MLP neurons of a small language model. Each row is named by its layer, matrix (gate and up: input weights) and neuron, and shows model dimensions 80-175. Each number is 500 + 50 x the weight over its row's rms, rounded and kept within 0 to 999. Numbers have three digits each. A neuron's up and down rows have the sign that makes its largest values positive.
A block is one neuron, or neurons of one layer that tend to fire together. Before each block is what it responds to, as a language model described it from the Wikipedia text at the highest values.

Responds to: Wiki section-heading markers
L5.gate75:507541467547451524480513517502616527592517378540554497523475535482505475585388545408594483579487408564623554550443503558508465453517462464496527574554515467538473468566470493516505442584496455461532501544462445460529494482437531529504534537523518597454441501485550471552432546540599505512
L5.up75:528479464444560517493396614418532484481507470545459559491554534530481498544535548513555555522467489442553532506511527490480569468648437550497470458527524497502599571462437489477491475498475556489562521545455592484499555493542557455581428501501496422472510445540595467508416511528557532483
L5.gate91:577508467474533467462446529512492459534429500451417559489416382477548527571504493546552523505618506530512565497470370433540489490481485524558483565570472517436472461568535555436449461531505494462530416485507538536540479440447491433537563480476511617575550545490473591472395494537503501497
L5.up91:567533624488508619493566476540408538530387521482477510472389447495488497526469428470537581425547501531529531473469460534510527458478451468586476499557481494447561547572599514462528419566511472474471453545461485566515453435492507488526601536476533657526566515463535562470457491483475495470
L5.gate103:618504514501572415530567534355529545544470500554517491470556461430445532506466469402445480480484439465606532551535463487421526449543445432548486500504496332496406547581622503558543476445463461542535494563574550526468500455490620457454392571585442506472533481497589523530510491537460477527
L5.up103:535489538494480527490500466448543511475518513542514488373526520505407510510500510395506454481531559489496586560485431511473472570524355506517430638459583469445500558458519523569458443588524452555564538531531380530511596406443525534544464573566524462385497497564527535552540432473570469448
L5.gate150:554461486499437499569477596511585509607429482619556565508528469505508474550468554383589505498422436503459596525456450538381485446562455494505506520538470593457435494620474486565455641514579438523473512556505485511489465386449450458469499498544563531513470426514529480501527470484429474527
L5.up150:515450571485451515595502541442526574488489510485573528542598516468522420482545547535521577481448453376467572495459525478438589478537453489458502525414532487464535430512558517553516570509514534495510390544588521554456531539517490448470481596536569555432471541578540458487540459515548455472
L5.gate246:457436504410482418448564520487540488530496501460546555519513472496410481485505527515463495560584558435434599447434457346553529478566530479438504464588570573420489451586491540554454582519595561440508426505495487516548532510481524443523433513521514538517498482535455498539506455439460491549
L5.up246:507466521502527494526512617494482528507531492515498534501599496446508559564419398439555567539573506516476598477497441437563504433538508428540529471608535522476544522584413457528490523453559543419585471461503421548502471447530543501471555592543490523485373559522516478485522505494459496454
L5.gate267:510484501522501555473531480485589621506467469595539497439534514457469513478527335548528527538449534497491504591516502431454498532492427508499534526429542510499442418504482484509477455536367482556523416557424598513476554492470501445466478426527410432431446457572541458503490574497585512538
L5.up267:491501506541435408459514546495564501557492443498456588486439501407460474478509462595561591532450455505539503483481512511422473502504547521392451488435526509528594547428539476512539484470489494585491436531502587463447540539401490455477429465571460438529530543533511506554523414608603608494
L5.gate293:488571479579419530571452488474496521554587453437558507501510369551580529516524477493349474526399553465520502530500535487523499577593418540470543426568540422462472499448453505508475467539533527527425593526462461457460493500482483534497561479544457524473453508525512463599519516545529570594
L5.up293:600441581521402403508446547396490455531506528505507567504570427478482514559446439464432565554519473547504492504558434516471553542488449463468572427549449467600444554403480489447540492515450584584469510540519407546461463524423488494497469483514507595463522522569593505509503588601580428522
L5.gate305:513557524483612507469554486516397495521490511554559573431509521446460502546475494463469517522526550481504519524524455482415501497397455494471536452505529452456484544501595570544541468453432413532490466572472438583524507490500531431484545606450423492504343498461520517439507448397493475510
L5.up305:571505490452439473579579553547574468542502532482448523499468448556487559585455539522514446526589553445439534397553510580554523491572428485497534505518464453463496447612484447518493377566518431450472491482550464547553523567455562503576492447461537559488443454420549532475594496518421480582
L5.gate312:445580501501523520565381430521453566501522432486444484532490398475537426485477502504518501564508496548459584484414446528539416458587506464452466568551495447481494562527480560476592564505520474509654521483493607524512484490514583487441535434533455380554588504433600449552481472447470437598
L5.up312:613514543502508480536461468489451538434502472548402464550441472421469431535484544559496500513444552529458543462462398463545432563500589521420491508547510413530440564570519553509604465437594515553557493525523481521369629529450506520521499489560516476519567489544548454636451571486519462523
L5.gate313:521483512480506420528550508384534602579486501597481493487543596572535458523471459503487468496588537530527579462487536612562492532489526436424440476479494585450517581507538483442438552557547522539514442543481546394566488504422553513503609546477564559604533497568512560554616582587551484622
L5.up313:501463487540544540613502443441497532503542468537432531544471590504507501523514421517417576517430508442514476436458512430530483468502490507385622519514524444533549450581546472478547564453488442503611518474513446454547529424529479404545524445487562485443528417536412476492369481515539558500
L5.gate315:478549517459485490529496456422504553591452527558530479465520489421371472487552489496478404465600541442452514451563491509519489551485495504523495482469496409550524484586452490494498466491563463564433481532443520530593477380548519509505403473530518501477493484467419501474484478489533515481
L5.up315:556424537484518454575473426527437499536481590473525522498583515501462415492499493457445476539533504531515534497560475485525473538526453500557501529539537359531538496521487556451552448464537392592461505447526505518513502420534457440492364546446611528464523490413469571537476567476568498521
L5.gate322:618388474469523488553440586402532458491497473564465398503495533611445462524488517497530442478450533436534559537485471543475475457412469496615491446497494503481487561578452454513540495515459560579483377498504526492490482545474532519530528470553515552469608507559430504504539528519504488527
L5.up322:597471470505506437557510476519573497392505476527557486551412464532476544471551540496566536499506531478608514524516505580501536496539431554529537448478549494516529584515562507502600477514468547559380388543458537462406510433579487485599528477516494486462558572502531506499616511424454532539
L5.gate345:392494461511525469519474474521494561541466507427491467368495513435490408543535458450490589363504519464529541543368479468439499487563470480427515555561550426505524430449580455521490489489543531567574536515482473494443453534484514440474553462400452443492502518535430490608547448454497512430
L5.up345:486498471524446466456429560559566539542478500510575424466491609543494437545467517554516437530603439473479600437473554506552554466519452531545501491370537488429546540461422490526545375547496439512558467565505502569445465477390462499508465508499522461410497442473602526509544501530496561468
L5.gate350:504572474494506463574472444439414487550507480493424564452419567417437448487441522433521511525538561465448545529478469549474531393562435527536441476537493583460538605505534524438519537554471534486538489526516528525471485517497556483522422469475542429525563497544497572582490479529507449541
L5.up350:501505408565456524488538408425473565484513524523526515460494506497524466548514384541533539508478543511453476464466495545459498414392502460475482479446541507468534516419533457465495550478542432475523549572517575581464524498413439470546518460481454499637536524531486534545512501557492494531
L5.gate361:536479514612420448460480479473604532486483499421530450480501456449487508472465474483420573469455570473524463437434417596445500463433463442401514484460553409467522536557514378482428533557520492466522414559570494517422590505473460484448484515547478509510498497560491482585526510491540517515
L5.up361:619473512593474428466449499429642526506597484469530456505510467517515563516491475535412546491532560545521522527427478515534529468479519428408573363477557369494487534531504425480461483522558538578555443554465510479509554493380449436475527542475515444558619517494532530549551458527550609451
L5.gate372:583402553473490554500466583476504548515419373553530520575483537523587439448486474482578459494457485526541533515494505481502449354538566513582380561524580537407518516566516503463552508531459530420537480507520436500406426405450490525558520565551519512502440555580524500449446556508444516452
L5.up372:584444465498439525510501462474535503486505477520455540511459522471617434390478507441652518462514512454524570538421440532465508375486571480552472470545477561394529587511538501458538519461518505461500533496451540581474403464507478481580543605479504508537510529523585553498486530506441537462

Responds to: Month names and "l" word starts
L5.gate32:547505491497574552465540465528620484544433442500527472552481553476588520534410579507566447502505551450508551402502466449517468401522467504523480578520571558422544446558421484483498623470453451445461471522528572520489531514529502527409522553540418474569501462453495518483535397539594494643
L5.up32:542481536517482475492581529594494504528519415509543405415468445471493444527536438529525445423531540397593519418564510530448486589468462485528525485446542455483485476433478526468521507409495482536414485452447553496551616484525473515394570474448428442428505529429507510519452446569504550515
L5.gate56:492458452487449417536558552558417479491521485516510526499519533587424504545540477483510428481466608491462539461563449557470569451414431479501573545474359499470470488527360472508519427473574485452527584537587440487530559526481544553471514504536544458512479468442441585598464654535492497504
L5.up56:505508481604428456625527466457567515590550509462445539538468552550548514546505536571523481488492500574444556436444486417393524501506441480550456453508445457459393461439450490516521524412457564536515468464513472456458481532558534536469517455465448532554501484527459563551542520491435426585
L5.gate93:539567523464459523527535576471524478545489554571487555494467593503567493551430465474572538548499525539493550548486552573487526549500532573510493432528548478541520517476502509611539519484517512514419454491515598584488550429435630521542448505454526494536519489532527495498653425573518475540
L5.up93:559545498462451474562537412569432428519521477489455564517557517548520541540534495425483572579525488516592516520495472466427495480464477485423564362543388490511452479418471445511532594568497436497414370499494479591508546500555571484542550560462434487555485495431547561420479583541525498441
L5.gate113:463585477439476460444492467607468478514522494526549551522469536474521493554451482511601479430554511470427505400525612441404425475519579601482506473542524509532548516496490448445410564425499490558441503580484527612536539485461559584446419577427455553443469450502570470473518485545461563492
L5.up113:489523451400535492424456500548432491527511439440513519494479543459516530535493536501599537499516535512452589500460508450465477522502480563517494482483528468534498509496497454436435540505521504585459491558515588658640559486533557562464449536476465575502484478460531484449584512516548537543
L5.gate119:471549485491406501465530532491433590564521533428493436528554510529562468559501495502489400541487445549485510447520503525536500535507478562548496549469498477530505501510534519450525495563476551477452515494568586492445504608593557464483461513462574558504552461566541512349561480555587463590
L5.up119:456555481494557477512494508473449524519437543483530581536476490420546486502532464509538487540497444500443520520483569590431482432427435514539543544564421450468396555511469442483512518485479538397556590536484575500432540514453463508490489525473500556457501478575526444446552500624548459513
L5.gate131:487492508491494519431453440545448581539529586506500453420557537416477542536533389426384483449482403456479517416532535483430505529531576572514548570449429419598514495499468466510535398505485565434478456584474454487591512442563470480407606520538471528468507496516479438430643514528557436519
L5.up131:573499517556458526481493499525484591610517492514461421445583524517428525538441509466467516531497387523550478446491601489492480490532507505541546500454431411543513544506452512536577491499494603402453454609543501441620472458575526513447531532510552579447475564525490383457625545566581526532
L5.gate212:549494475457462527578601522361528566594459490638566470530445595583474501516554551479461471452510491527527545510490573547550498539538461477499515500542464541549560526412475438432517539442484505454534548567502530538562526440473594556426483447447526551512546439419522541447542556545514506512
L5.up212:425389466403469520623535435423510492509531469465429467563450466573515580515492577468508591518452520455437475535405511524471443502525497524551569473521515502576497514478535540518531530431447564496515522586530522341481497503480606422479502448494549592550645446505509526471589465432425496537
L5.gate227:564459435519545535484521481490480610550522429499485456474506466513546511485499528597417471510504509480522510478471456580441542532449523533496474528518457390413553435528489445421419434514553527496509492467467538475526544588533424487398528456551519416507560435568421491550545489421493522544
L5.up227:538536433613505555621590460602508455500460443509564499560518517518569455527390480468410522509537468474509549505486556488555479464599521485537485473507494515502505463633443509488525465447510490434470482579518517486434654505486495467472531489454517507445441417545486421511406604533598513501
L5.gate257:449514498463522503443543530507541520541506499569500514606519482564490470455473497412469629539450467530503568485397522557465460524468546417515467419506482554577483529459495563541512485484539501463442445497451418550495455475490451489540469588570516609481509408484453585437473461563546533473
L5.up257:526517525473478381455572437450535550558585499460494491485471433525602461528520506549508553467520485465523533414549567417444572553604435467527439508398477602469519498393499464528475549525527465496559538525396506442523490589536470449406494515542500496387481531538368497449514480447544453470
L5.gate259:418518393441471518489468493605466558447484540580478434543499555529537459567474530553549554439467535491485448480500590497618474546523530428533491518488476466526560501611473540494577464456535448450485491528461579501517503530523493524462491427434478515536430471509505457536570481443448589452
L5.up259:423482473513423495532459502557398553545516519520372522556457551483461529530480537457507527461532519480474441601386533448554529495560437453602508519466389525432501590543494521547512423430478530436474471466559550438484502488526518436517521449421450483538538367478525442492538488466491473440
L5.gate266:566526572568521457535508436530483537551534391511487492551572579461531497546567451560457494545410519416470533478592502469514501435391553562487534554579514552571592513541487444486503442385475515448477565503520469515506590403486474470479506466477531479491424451463496501597487504535468428440
L5.up266:583529435454508589582501510499479558519603468482414476528520616586565537563456523493449534517519488451566488369520404568550503513503521631531503502554515512586500442540471456499377538541537520486514473530517489542526545555543446457492450543500515492467494485449391467571472483540496485515
L5.gate297:498520437492539522482567489367464471530511498442458552605466444495570470563543502520528520412463529534545552484461494540549485505479446537373520549472502442495466477459438495437493431510571403461448457564521487541588429571478544543420508530513562459448493534468577531504478536571592504482
L5.up297:500528378422469513346521548519481470525598550553436456437519457526526470554516537511464481485485580474544499473546537520496513570496458489479524478438586482471488534514472584415497529482552465529535437520555599470445494536484537493398551427575510538432511485485494586562564457503504504395
L5.gate311:543480566513545511398524478489474587476491532558596518451487433474468484499504440558417500399511530427469523513499567540447542564461474495512486492470556547543486526471507412606515392478487440529506536553557460602461529488527417542351473517455505438513517457633578347535492427482574427447
L5.up311:531530536519545439510522461564474486470508568549577430442426455484463405528513465503447450409529512439478502598560520547439490572478511474465528536481520467529589537485464511561595469501487413480393506492537518572396495528440320532529523515422538447560514464517540370486481411518485540515
L5.gate329:504484489478511431513617508525563576618536479534516563457493582450496477513462505483489481516520561558468527504466447469480520461454388579578565561523464560416461536473468451549515490510423448428424586534570478472535490561523483548432618489551570469516499446564492400450472509545636490484
L5.up329:477534510474412511525657529498535537571643481563540544477543609440508462495450490533523435437416505503487473411471475508476481532499478561511518506499486498490518537477495553580490496443554496485457587487515520470582501575505501489432512520553597429482499419570447466516470482520599423442
L5.gate330:494379457540493550445582505543506469574500501484547612586560457549550500495412432466513480484448571502517451483428457532519564448501507573483499565473493519526431488487540547512502530502446556492521584499540514530603503454487500578495439439470584532523487501527458565475464522626469462521
L5.up330:502410516497511523524587443457452518488585595519480535549504537557530444464555508572471550505473498497460412491490463468478553547447477514553574490505446499618334483551533533493538520448534549503411556509491492592496560470453477566466517494512529507432518473551459480543549503588476443479
L5.gate370:438576368479566441454495521578466574524584495550463444504446507410496511482442533525460482476479550565487491458522576485537573409470579501548516491466539433501516511511496403462550440525498469524543497535512514469506520487472412511472546506441486532544526438573525484464539484563523478432
L5.up370:454548421520585469431525485635466523555523436532484471506417549421418489458425535492441413453495516597503526479521520542518591422485499467530527423492478492477458492512528466470529414485536520509506481570539529515427484480416520487441489554462541592485477412494488518491503571579587416464

Responds to: Mid-word fragments and headers
L17.gate264:574479473515492532559367525483468494428550474477556466553426452450516473570480544485512499425589527503518565523485490565542548490505554502363449504534513468486570510497578532588496526500539466537443506549520495401520537408534418497519525522509470576517470415624574453460526442569515410454
L17.up264:521516460401528529592539453626504487389421567510452528497528551505537476542508531441507506476556628544570541537500492525502448522614514482501444497500410497534561401518556487441421537544553538463490438496527471547456557491501582581440526574535484541604536341491480549518555526487529546402

Responds to: Capitalized name-starting tokens
L3.gate34:481493488502522516527527499551557545556509457481478472601428591531541480495535596490627589500473508458443506518540421535507504529486480605476538559465504562528416523445550594461440529466504484370429563481474560509581525487570434517462498456438479419473423445536504549494447571516583544538
L3.up34:444450529433512496468512488442566495584415514510534462572431561510590495441492453443524448506541468550479557534428471480443547607509454459529488459544589532474491500516588546537420479494421516381496570479463495544495532397518449486471493444508489449562452475561593579440534478520500560490
L3.gate170:572449518560527458452517498554542509517421512551588432471481497572454436466524422527509387332538527478488547465425557543453460427481503543487493484493539543452449542480591540514468573530461421498513579501556515426545522348508541493535546543621550544578544501504535442489507507481458512474
L3.up170:580458509480484551422565554537513474425501572521440532509515532595450491437558467514518414403558508442525536429464647539438496494478452541454471483539499501486512570466570476540516575541474400533485551562537498517525525480508511514567515501461542517465500483471481409387526533541579516446
L3.gate216:467476494534388584493510472422515465637566477595476398516482559409512510483545577478476452546462446442525509423495467425525462470526510540530466481461501481557542471418510599537494549555583357446358490484525541450444532463518481554490508492515481501452510517544438458470525518550478472529
L3.up216:484523514537529543459493461534473496583468454532466462529496543476490572471464486481426439547593472531545575338431537459533536375466470453521492527485518511512519487562583475590478635567489513356455536493575586499457504428535515510491523475592584518517528478490484427463447480499495529523
L3.gate220:443490512466505450458494533535486581498623479601579484442450550534482555530437460368443533484545521446577476405522373407470524508547418492527410544464585478406443541543406546534530512452467450439443469480522530443567560542634523584469488593502507397506474473588528508473488456553489497464
L3.up220:476487408497539450483383523560493551526583492566587581459517608486487567500509466385564504491540614512549546427503429484473531489556479491535430558466569498422516530490437482520545490441496518474456431459535538422561583570599467637450507523459431349489558555530543435546562426583470507527

Responds to: Track-length time colon
L5.gate7:482413479507488485462527496445505523522396474492574449444496486494452503490539520482557485518435507527578473592619565513498465439532449482457533552529516476457532524463549465511539530599494526542513548545389433505478435477465389478513409491433449532487505487573518531476519504474481534508
L5.up7:516562600555500571430434421569456434618545465462509477591532585532520499497492504550437487510573477494554483453512467509453501533534556532481476458493464497555449557482487400530478478535475547511536471532548514519485578486515480478487593526500496505528479475422531520534485510545547454492
L5.gate13:581410437475544431439566480478488507485442564498506452549509508392496416562572551492463472466541593543487392571497548590465520531554500423502478481459499524432489543462540414513544451539501431612482543563424602455475532445537493391460577552491534540492514469453437446463550416523498495500
L5.up13:552425434511565480469561463481497495426481563479514455542462493404545412508550557494485412409524539483478421516523516534508522524538504414458491506451515515431535514519538430524483453542508389605492516534443604472475532466490551397466527517502507513439567476452486425505528321480497532508
L5.gate14:459455474433541513516461551522428477558461456509496488487520465469408417461529506433425505466488500380484440625519499551500475577486530505536472553504510419472530517458533428541396451485553428571463461576501495518518523528426492553589538433508535504512505465537501482592541560519531480478
L5.up14:471454470437462494484519554454447429544581480555542510586530465482415463469500408524513495476450509396510423600412516540480431511356593405501482543532507539517564488450500494450534571404489526527535518441566447473516481505490406517496535486509480501567542456514480608524569505480524367416
L5.gate15:452483535518607475494573467503489506531515541488500511435470514502439520471504494560491378409553567452562493562526469390488517462622518536564495489522650502517536528476497480543422504462514496558513505545445606514614436564505458558569459537509495560420511510518550473565587451470527518547
L5.up15:457515554519625547562535484466484464551488511460521522437457592498513474517499463485543464476493529488564448605578503490488531501568457576590470501529642436595443501444467409579452492433485449537542504480478585524593433577473470556523502596480517501439541498546524438510548462536528500518
L5.gate64:445516380445420481512453519529543472531503456564486534576450505397494604438460535515479541562519435526554487526506495516502448449626527393492479507467542618433518508526415596523407431479486505556502515500430479492474416534430572462535524448480463483486445449488485472498491578488494403444
L5.up64:519455493605496459452392502534492465469461559493475501487471599343464485448593486490527498508572482578596509499487504609491492537458539495504454525528536556443447455522584530479478494465448492595576472501572480463438411526337541491455517432411457493498502430455575541482475512575467456482
L5.gate65:494531509505559476435475428575472480429490498442482424465461552547410473481480486513456439606530518492429416465523413517472522565559560523430620459450476477536503530495407468526529502432439516459404434463540569511469522424513484386455532520516448536514454439526434553546529485459536448446
L5.up65:468526476577511469523493520496509414467448464472502540414486532483442403508446535542468476521507413503571466428511495531408451462524543515461497537431545638498451457591491544441465434479535475559506478493545411569538428487538504498408539478499474499426502468546516521516584526591607403480
L5.gate111:541464500529391581519498433462381478444519442516541414507506536532542498514454497528459447491492516522496484525559524395581477490575454594452519524468474389430509472519404509510519480548563491516489586452575533583631440594535607435422407602420517520463401430539488517623420526528530493532
L5.up111:428619540532561608409465490432540455522490535600607374400450506521525441502595566529450492558487484548559491537524510495490386530547477569520493520549529437543481439542501559529451543568588502522516500500457560505532457569563401468547462511509413454427485512488474542501450515476517464528
L5.gate133:514381480497449583493409515495609507527518465562585490433484558528527427448424534503497524498414514420586535532523514502513415432562509459450395517526468562534547541472481460483412556583447551470468562474448482504395431505398513459520554460531466464514432515501514472485491549513569472568
L5.up133:523517452520532581504409460388533510511418508535468479438457508538587426482469487460520449457454580496579550505494483478489472447548509449392430528544464493502539496439453523442431464604460517536437520538453546464439441462502532501567528418498455468501493539457547519367536533598544517587
L5.gate138:471556436448429450461456580472491483510517501661484484506564586476569484515486519555524570466498478523489570425528563504551503505456492465423499477490424487603468520526428487516484446481570489583463481498492580516565506658516515572515497573556511500575507537448455469454537425582491444497
L5.up138:547600451524414432504457486525505499479524551478470563490456519443474515429423547520505473484573504630514551520486489525558550500551467461491497444528448497538524472450404543459510524446494532528461486397529552503527474548553488464424473489526444499478607454465488558539517493538544490419
L5.gate151:485510511464485482466575475535448444545521497405503551528453500689626473485491473513475521526409504550433427464519513535539496505427566576480527482470613555447434456480490574485486467552440455556527521563457597500456464402520503598512520546524610579558478439484507599461522443510535481463
L5.up151:549570493514521502395462436521481416519499449483486416515502484478560412526460446481558588525446526531492449464525518502510536422479570510525399527427549426480482504488525534511464532500391602490551477523506633517485451469473538531504427551504533539563490563472459545500454518490487505486
L5.gate158:438444547495569534432426522451488380475471507550574467540503420432432409455512543534520531544497611491559412470582590515509433466489477482474467427444459393473505460484492484474551497530524535603514534554440584467522549531529483457457498517512498519480463496589555442472509438437640437502
L5.up158:499500388452481477493437516406569475559507432617454445460493438430454554463534548529530510499528418468500452463486467389526365486540540440438442516495434467462481496508494525533493495528488434614485569507477624417453421485446536488572564547529516391569518437498566473505445469554497504507
L5.gate184:561465428588534555514566531504482503512540518532477521533385510542497498473545406510537491525533465561499514553520485456492540537493507416429534608553475508463531526451538482483564631507397515476534479519504442511483471460478513567479582557556473546472452394526488515532473495572494517436
L5.up184:460520436518485514442502480473476539513516567646485533593468491549500504464514459516565508482483451578452427508509627571489519516502489505425486562525547563415541515433526478498531507540485477483493568491459515498486443456527505618536580516538420528488458375541551519449544535505416499491
L5.gate219:491448487542499511515478485495484514486458454507629442478588491489370392473499512477458498506514447470525461499515532403457520455603431568507460419475494500462520389550430535544482442562403482564510531623447534463463470511484496499507485550562444460449457471479616455542582517479565520481
L5.up219:453511540496528495511505435601505486442452576382547484429568379505463460372539465529421484550466435542513537447512423483384394470554529480527483516501520512475446430591510516459447581501383581550448526406570446522429474519586488520474473417587435407531407524486484487454454391473425518504
L5.gate344:460536517434509515449496452438485534533526567582516359527481583432425538380548426504494477550496548530516428472514479520442515477449515480483419416501474494418483473493576480503500482449480462482455485468475603467548524509560469439445522480500521531481488402439466484487509429482532593531
L5.up344:537489493526501417462505535457510514558488505456461444479461532467500554479478512512413337418592539450516536484505456512531538489519511515530490490453473495447473431503415425501491467405533520526592544544482517511557481571502457417425562480429560617478508450450514460480481546500605544423
L5.gate365:580515457476601470434445536494593576531558583477597409451503461527513553514422553487374442498497457615614557496578478459495478617484582507553508443493570497418525594462550529507618503484540518491530541521459488491540506436532487499502455594555564447495452483428627583484453447513530501507
L5.up365:563477511531585503458443467490544561600512590539598471472555447481474544548427583435410547438458467525639526510570468462489472493495579504579517489520526540455564503459557563552623505510536488498437543507512454481509564425554453440513464634546571496496439567422629578490434497480505516490
L5.gate383:467537488494463548511436518463465542553457518566567490517523569477533542469387502538420445501586565514594494534483551502517486615478430420424606451438583441513491473475481556563622521504512454522500542491478475621509468470435552470433498551513467514482478461458601556522488452492480496458
L5.up383:542581474457453452436438489525521436542607550431471494573564517372534559468460525529517475475532543547510520376543512595524471489597467524477501431514501423438461546454528485423607473562551472545455424587585498526518434579420551471500464432440454495568563442465502538464486474640525480441

Responds to: Word-initial letter pieces
L3.gate33:527449488532499467498469389578512514425473498448538506410494564502460435542467461623492396548522611424470560473546495520546477591450528577413524477551527476470556467480471445523545542541514439461566459516441435499476601542506455513520515450457494498618592453531418495422535514495500435507
L3.up33:512395424426590544503447470609461554508470470545460503498426440471470476499573527491518544488609488431499542501531498523442451402399558478504475536574419551436402523536600496522469537448548572473536449468640444493440476475512518530557500531546462566497481533400564463491444493501528578464
L3.gate128:543502538465446631505447510503585614503448429447532481371516466433433405474533462436571548552591552533537467506566586433558467388443410527479407544540509494532478529439497444453496454596565450499468518570514430569428516509591512436529529591536533530490441477516489429478546604445482465485
L3.up128:502502445480397476506528511397506387549483540519480589540453429650532398468483488510476455477500458471510554478573577509437394595537534513421510542405430593484525475490485515581523533528528443511461513468435585580538514494484452546525491459455452512545468523443502612487525374441516483582
L3.gate204:560476551463514472487470486512498591424515468495466530477512476483434459377550520481540526456491469451490576544630541480465545425462503465485578471561491557565525498522452494463589488469404518585527492564574559566482544501533391486493610547578397472464502504515493484544532512538572516480
L3.up204:504484560500481376539499422327465523518624479448439496512529509492490515533495554414462439503466464515541515483509529528485507562523502521432533592483488571524521483407449434445495452613492533553489457488567502471520516543516460526571519481476588449546520494455452394497508440522542539580
L3.gate282:523515570462498538465465404478605448498547545492467493439461496469406422544588402606408417505552516481516510505517593444506519522535457535430494498449528435478469560396534452466554561474407503543519528520596625482568563580524490434492508461492500447548483507439379519502510509480560540520
L3.up282:457505504564457570506463469505558412391470592496584470516445512453463526538493529497442484529531483512514444584532574480590482586508455532432448516503472453533504568529528376545526476510467428551475431524535475565565471495508484490555563510537515500445383609477503514502532635448480490483

Responds to: Inner "by" and headings
L3.gate73:446419541433509444391556556531594534482459496540525466457483513505482558524449530528536442469454493491540536521510433516490461571496412487508453534610565564449510536440533532543519516553505528515486597509526439525500580573492524465450492527591531438397392522521513489412496455485529501556
L3.up73:548442445519442440463529583492604466481476508422552479495468483534544578561552419480497569483517520559478557584580523512471432508438454500435466504526514556512478556387467547439494449536523446538514531488482450528528445533567491490433487415523488511494501510501514566453591525419502488578
L3.gate213:499469520564447567531533419455435517516495431503386593474497460435521409563539433473540447524571534507498457491414504515469488444599486503434469555535473534491527557589589511604470454552536499468522498508493475536577520497480471451526577527443523446531456584457485472556519493620563410445
L3.up213:483471541565463597528517434508457526481471468531432556550570496425472495599540496443542468547557482538503509489494538520495491422572537432461470538526466559528548552626583530525433514494501581440446468443485476485597524438483437474483560543509497484501466589438539431549503471547450396502
L3.gate257:466495520423504456567477536521475570509467587463573444517564499589557514517470560548513460490507506441427543529543551470468552497382439494525490466549495437418568501545485498598510523476561513503565557480505444483478538521493441490444533475429523492410470490496541574520442505417518525386
L3.up257:476488529495527501485534492412509468428502496503509546523546526539581473539483443643479413466547461513435587474440503412501529384508480437428456527478497437454443599439514554561543589469495545580501539594580470532542554544422525482510494568427550513451527539508485576553494486534513587508
L3.gate344:611487502423586452479356511475484432397530532413436526465531494527499565549553500490481534514476534444471479529387473455481574604548487543446531462476446493490560491432511518595484445562496396550494444526562497525552593508445528465398557450469473473579537497467546543458465458548529476432
L3.up344:568428442475541549606457464457534432481447493454593512474512464552547601487488502395454487524507498467467446535423495558544523542558507462465484489433483486490597534477489533500485424541526425433508488526504467456486519550498492454530525560495387497570530481490563518515450440561493440574